Weights of a small GPT-style language model, trained from scratch on English Wikipedia.
Size: width 384, MLP 1536 GELU, vocabulary 4096.
Architecture: LayerNorm before each block, no biases in attention or MLP, tied embeddings, attention and MLP in parallel.
Training: a variant of Muon for these matrices, 464M tokens, 3542 steps.
MLP neurons of a small language model. Each row is named by its layer, matrix (up: input weights) and neuron, and shows model dimensions 224-351. Each number is 500 + 40 x the weight over its row's rms, rounded and kept within 0 to 999. Numbers have three digits each.
After each neuron's rows, "fires on" lists the tokens most often at its 100 highest values on Wikipedia text that the model never trained on.

L7.up1504:491490458520594460495494575573495536485408519431529498480421501450444551438504497518487529471487535502545493545484479429528494510564506458523526562512552450443511560518483422512400524498534549499397462432528435535523532516504518482511487569463466582499534490520509533491463497542451442576476496437544480452542505451499505471531493534477499548515547484482527478481540484546564484507471
fires on: "0", " view", " with", " wh", " as", " on"

L10.up1143:490545551534468467508532500572567542505454557518468442590403511536483541542556526468464487551503498490497522516474417526506463440467459508545579500444500507524493478482570494504508501528404525535544525552477559469506489477445527500488538549528468531470468550514508476489469496479501537437497458520468518505484519452497494450502554494455475459420549511452507466499487576500534496556454
fires on: " c", "2", "4", "5", "0", "3"

L9.up81:420551496487525425473599521484469473495471483539434522483527507480443469443477434513475481535571518521506455476516559522441548498459508512475436583535511545500476455503452512481503548572527567484479496468553537557528503515544480494497532510486528596505456523576462464496439520563526462540533539456483498554457484457532507482498484511522514508445444459547424457499473470424499511502504
fires on: " which", " that", "ion", " It", "ium"

L9.up138:465507515517475412467450503478450489510422459549568515491521510515505483529548549525520522503407497462473521490563560537537452526549429499518518425460476535511520498466567512522460510476452544443477493513455497411431499536505507564529508441512496443554553512546543458431492479567521479522494495462495462477539542489492507532478515454522498537436512482456457446497462555456510583494429
fires on: " \"", "-", "\n", "7", "–"

L9.up47:558556561576476534420512506528476460525479502459542489464455539479518511490459571457489525528605535400553476480438470479494509452541459469461511511503426472483445410543579539482475552486501450481526493550492454517501616474531481536506404485492531478497526476426464459490456501530472421506555472497548524459450536531463498528506490542475549457482542451444514455523527477508454485475483
fires on: " s", " of", " S", " H", " d"

L10.up990:521486475454547391453458542501488496534474520483443466477574534524504465512554448524490582562470454543567400506499515504571461522498504407577489477562531538532460522458453528495547573529462527396521425513571488509455499511483499499531544520464514505477541481570480567511480470468515487477514471461457510552483526527500424492503399456481505392535442432505508521516422446546542480536508
fires on: "1", " f", " F", " ", "8", "9"

L10.up1360:578529485547474497463534512475453456480489527513522482528500480441536504527512476534510554474460488520517510542456468536507495498474444452459486368575481556529406475524502433498565543551473454425464522498539503465475510547431504453455470503518485470541492538527556495481452472485531491456508494474500526481582551458491479586528563503443398500494480460534473575526558515483433445492472
fires on: "1", " ", " is", "==", " to", " in"

L9.up1053:484507543546540546501508580470476500516436412429490475556535464550482533535491492533480451514438459500541470473496499458525466483477506518538552485472459450509554548504568505525401463531487517469549497483514541549510538435511513504485447541495472497501505571507553490509549511515535463514493601439510551454587543509459485534507498426589474501512522559430555495474480446497492513449482
fires on: " w", " L", " H", " W", ".", " D"

L7.up739:483450411528478475512442531441460495452487532517498435487457544481508486478451511524577508548497431493411571564555461497495576474463476450478484501427610494489506480457481433551519526423470550510536413496464512533560423513455477515496508500478604591474537530535486548497555484490498532418478536534464503517536448481472501472514476484464496480512497537463498514531528448526466460498455
fires on: " on", " On", " ", "On", "9", "2"

L7.up993:418484526420411553512437497534534517511505520509497501511466483451443543521518512491484560448527499482587527551556551477549488481453538501464502518579443544528500494546476527488521476515527460360502458499481434484516430511462465559463473519505480597534466499539484479438473499547527519517512528452463483541474528524511509595452542492492530531414452450476498476445537468512427428544437
fires on: " ", "3", "4", "ow"

L9.up249:528493513496515491471463496560496471516444594534527489447473497550495502506510471542527466561441458520586433508416435539552532470478395562478534518504561460487486462519500472473493474489409503550500454441504486466446460519485522459515534516509477519501453481496465486444453472521489506476442477553541433571487466442476540495551561514479513445504489552500532537549521528548524507463583
fires on: ",", " that", " as"

L10.up1193:493506492533569487535550553531461496544453513510414433532493505444504483493501450428480439553466456550485513511545488454546491535464547459509539510473517542512476417440551544461504487484509462553468492503496549488511470480431552521502490532496503528383383550545497457544480498478508497458520485550501410480478451535476554511562496512491489510518581483499464501522504574526529590444483
fires on: " |\n", "|---|---|---|---|\n", " the"

L9.up1296:438499492577474487419538559520503503558443419508468464567504516562500491459525512510420548486446455478425501574466526472552467469461551460485511489523449579513496483462450546519501499547416553467512492567536510539448419514422533445492472480527541519487497471536527441559537495514505531521537441512509486552524498580596479507498507605442539548534541475557520548474553487483492561525435
fires on: "\n", " in", "e", ")\n"

L9.up789:499461527546484481458515458535408478502517526460498449514519517512526488457543496498463519557513541559513538484486518520510499561514438448541479508519487510497447497493560501485411493476423541507464543506505536433492472528497469434504523399559480440575503462569524496503499488580524537530455506503512500547508472492503488477483407523500544520534476423487495554423451536497468477473477
fires on: " ", "–", "1", "\n", "-", " to"

L10.up516:494372416505486535386474488523481550473479453484500526544525538525417541468468524437544505537480509466489546537473532512467519473445517473524495495538484416519517462514525521529479558456520551494449508442458508498495398497553482514479533506450498500447468426477447480524476487502527497473525502571461556528525459447502519558476467451522489480544493571481476502513467409541469418459488
fires on: "On", " T", " On", " N", " t", " in"

L10.up1351:457452454511600498461481530522443550535436502543526529550447507449526493421463523447488522497491555551429480519497526485523401497487481511473456470487414548466385498463499490520475554559559537489484549443538530470481521447444578520506430473506485472514475482489520562452494525497433522481566493425499449542479496483538543511546487485493487483507526479488566498532489500608474549516478
fires on: " P", " L", " D", " W", "b", " st"

L9.up1160:508498451450476593455503501516452497500469506464492514516432430548452523432509450537443499493507459497516482510409559488490454528524552527549456457544508519567510443554480489461493502526493585486550453461512453478411554589432521509537447478491539485539491503477511486458497447557498533467513524436499496601494519596508470517503558481506507499496513529589496450471489521528455501490405
fires on: ",", " not", "6", "7", "4", "3"

L10.up29:537542484426535510545503486514460430490523514555552468566549501485465512451486528472471501497530507488485479439474430508506443520477510575559454500568493533603403593543525503528465469492542527477462474514464524495453470442550505486454462462475544529508471560476517494540447542594517483507518515473439587500473549455479564461403491486471454582519500556474493529484549547490543440435552
fires on: ",", " to", " in", " of", " Mar", " the"

L9.up784:512504487511528520469524499506542551476452506502481490555553515530489497457504469426473457516463474464485502507455500477591468590500522517473532498472461494457492448495545556504538486468441599468458479489434487543547455506427496528460536533487466507538508513451514502542525524472487493494514537533548524498450490486558474449529498493442474562500523531461508537527508457509513500561495
fires on: "\n", " |\n", ";", ",", ")\n", " worked"

L4.up808:501483461527541466497524511437497415435503477561427506477593499606456463455512548429500590482536491459547490452504536517484489491515487429528541510498489498443468494480458544443460489560502592457411478560483491529526555506587523512465464492482476520475439506487586483474520488533492481470490526431522562472553545517487474586518565579547509505495609455449517478490560470518489470500506
fires on: " to", ",", "let", "-", "v", "if"

L10.up619:446544517400529496489461560525500498517507511529554523508463502524447441449469491484548545465503518528462471501577524496509574534500472539587511476576449552553480571513460506538441478484514561396542470552523517440411506524533546548467478453538534504461525506457470539505427508509449525492461487471476445490551450474431494552501496487537469495491502460482462571523355568523564536467545
fires on: ",", ").", " the", "-", " for", " Q"

L4.up616:463498466516562499471481546472564513589540504493515494403531468533494560470523486506525517473485478506525549502469512463505517479464432458511493512527519491516428473439507443500511487498471537461453555578560549396536460482418485483447583517544572438509525487494483542494478502478547535435573540495465517445517546507492494509521518516470465554538526408506521473526507488457500515557525
fires on: " to", " as", "od", " is", "elf", "ur"

L4.up1166:469535477507593512496560466528504464522548478505521508535478465506481485511453553468501508504464482519457489587499521493505564498548454539480541511517481523510554494466534513467558493481441485596515477378478517477548435483480450458473554589537564510541530508604552514424490516438548457580499539453516545465527505488504476616434570450490480480449540496472460501452524466485466430507550
fires on: "al", " in", "ep", " of", "ight", ","

L9.up1070:480524499581509480530554491489515409496533441510567524471515555497578461485520485514485593469473574533490511520498523437489514473367395499522513492530596455496543542553505538448409548517473504426524489514543477464515569472478493495526523513522433429511503514523474506444472518482450546473572539497554512534558484464440515470495442490451462531456543452440528556490470505494400505519541
fires on: "\n", " (", ".\n", "\"\n", " and"

L10.up199:493560492523463498501561525448469457466493497499557421432458553512486516447494513484522496571476471530514478495443462497545483508420420462511498469506548425517499487506503491473585437513557477530479496463610514526511496530490530551509553499480455491409591478449456531512485474487431494531496502467541542489460501505508548493483441451519467490462543473487452487525487533491492454481553
fires on: ")\n", " (", "\n", " Or", " in", " h"

L10.up391:510499515443524522569501472578477528525560526499548545511473521470528513527496472494550484500462495541572496521496471513476522485469484490583531453519500452436482550443427496525497520488528593551464482506574474503430456558485565523461535519494565443486470471542477478513466430478448490463522455546511525523508487507449515519447485499445524409533479511556474473501548455529448525483496
fires on: " has", " had", " have", " that", " can"

L4.up429:429546525560478521482428534533456507496444431454524491498486490510545496485479440466536470536467478522511520534462514540545575583508454507522521477514529506491491509459484480504478471473542527490452512522486501463483461548450479439457521501547457492581491516600528476507451481533448534533453457471497548506520527444442541422501517540523442475536508534472481493526486475495497533524620
fires on: ":", "-", " of", "l", "f", " that"

L9.up455:505504501444487490432483544571528426455565467497529452490475523534532520449475577569471521480453479467482515529510475523456386571450420528556547523498511525493554539493439555500495464517522502525449526527535447533417503523454504493490495472534503550556612496504550520448515515541449385549511515509518446505604502554456554490548524446428491570466511484481462495471498523519518475536495
fires on: " |\n", " m", " the", " c", " in", "ated"

L7.up334:492498537554399504525527474449491545457423514548550496529535436541482593531470551440546518546553451517431561531500458489530515458536508519468567501433463499500517480526496460477485495556568504477505417529535493478468582498501523527464458449573496475472485534452554532451435507469497542495472536556510444444484505530549530476441436577501453480528505537469507497500534433461474445493588
fires on: " and", "c", "reek", " German", " |"

L9.up399:487547447504549428501469472489491505534507469545458496525529502636454585528520477502509490551544449501446495511477586473482543493496475541546482498518563500480504498522465458524503518406515573528458496459496455512494483501490509490462517554529447512483490590549529422540496485449488485485546517471483601416474461457564495571571516503565451544509569513470482419549523411494460447541556
fires on: ",", ";"

L9.up558:484521598557497517521463481447494482426434570523443420508526478538550528456495525483508438510477508476451455469481521462503469445471504511485454490565501489534472539538460459591537515511537506531448408508477469512517470452396524540486462549493554513484465418515553480523463510496519483486517527496505498445499584501505546452499461455482530519543541466496505481541489527448552421446565
fires on: " in", " of", ",", " to"

L4.up1089:458398429509478541539575445534489478522489462513395499567491516518524528485508540501494539477455561542432451416469420424470540466476491473509478477511568458503487555490501504439501489518447527516436465407500449498542473477502439554425463478505487531467548559501422480541518494479497506520517561535549507535438440529512547524541544534436551487471487506498471494539458490464476469499521
fires on: " |", "i", "um", "u"

L9.up1324:456411528562476459466477494571470463555502600441510514578496492516469510436478459512550456519503456516490478485443478428585505477478530488562565537549550519553497491453522482457468509486492518493516509504443499497489482537486451483529491544542451502523460514558502549513554519492524546512492514462487472492442489432508491481590451459504482530503513436502458471505483603572494489386421
fires on: " the", " such", " same", ",", " "

L10.up353:540496659424492546442581532431507512474490547471520484507490611498515522474553526493454484523511457507468563443512488503496502459509468489420517576508471436532455455489591481508498483522517488523518533550521445514535524497447499459503546465480459454463497538527510479485435523528494411439478468563497469533491495503525457472470496496500499545423558419500440486449515532488463437525526
fires on: " ", "0", "g", "a", " c"

L9.up779:471452528484437446480481465445511472449509482523514416498553502527544524478591547493498526465468556473434511528543577490508434488521506546488555502473449519539499427632518550501562493560464549529551511516523517402455484560448507468400537493501485483431522515535440520451518500542505475524501459550558483477423533580489541499535462516465519553537565461515534505520462445489544474484556
fires on: ",", " and", ")\n\n", " |", " "

L9.up1517:491528505503587480517544524479432491523497441497540499581516472496513485518548541490537577458412485508502531505532496551439494456447495567508508479590434470591525500480519435506446542527563463455516576423481486461488523481478508494506488547532529543419529557551490467491506534522454491460512471417484554527440472472436465506536474513503456572533582517460531540504452503509521558435459
fires on: " B", " Har", " H", " Mc", " Jer", " Robert"

L10.up1258:516577532565489508492537505543531504536505535519484441521435547440519510497480546503517516431385451523486499536533433504528396477462555512578522512530528504496540534455420492539500565465465532489496485488541445551568503486391415493547481477452484477426515522506520547497485483504509467498464511585492536441576476508443547476469471499522558523446509430460493534449569551552518477424468
fires on: " from", "9", "8", " at", " in", " the"

L10.up738:465456498464581573488499495516481579527498451469458580540444544521552540500585535490525585480496449522559532512534487571534459529585522448620512487538491500475514502417523499462467520554493539439547526428511420510484548482482590498492478541496509477491475496501514456529455493522437474516508539473538487536546571557529441484520496499543543454476523485399528548453506499518511562550442
fires on: " L", " f", " ", " H", " W", " B"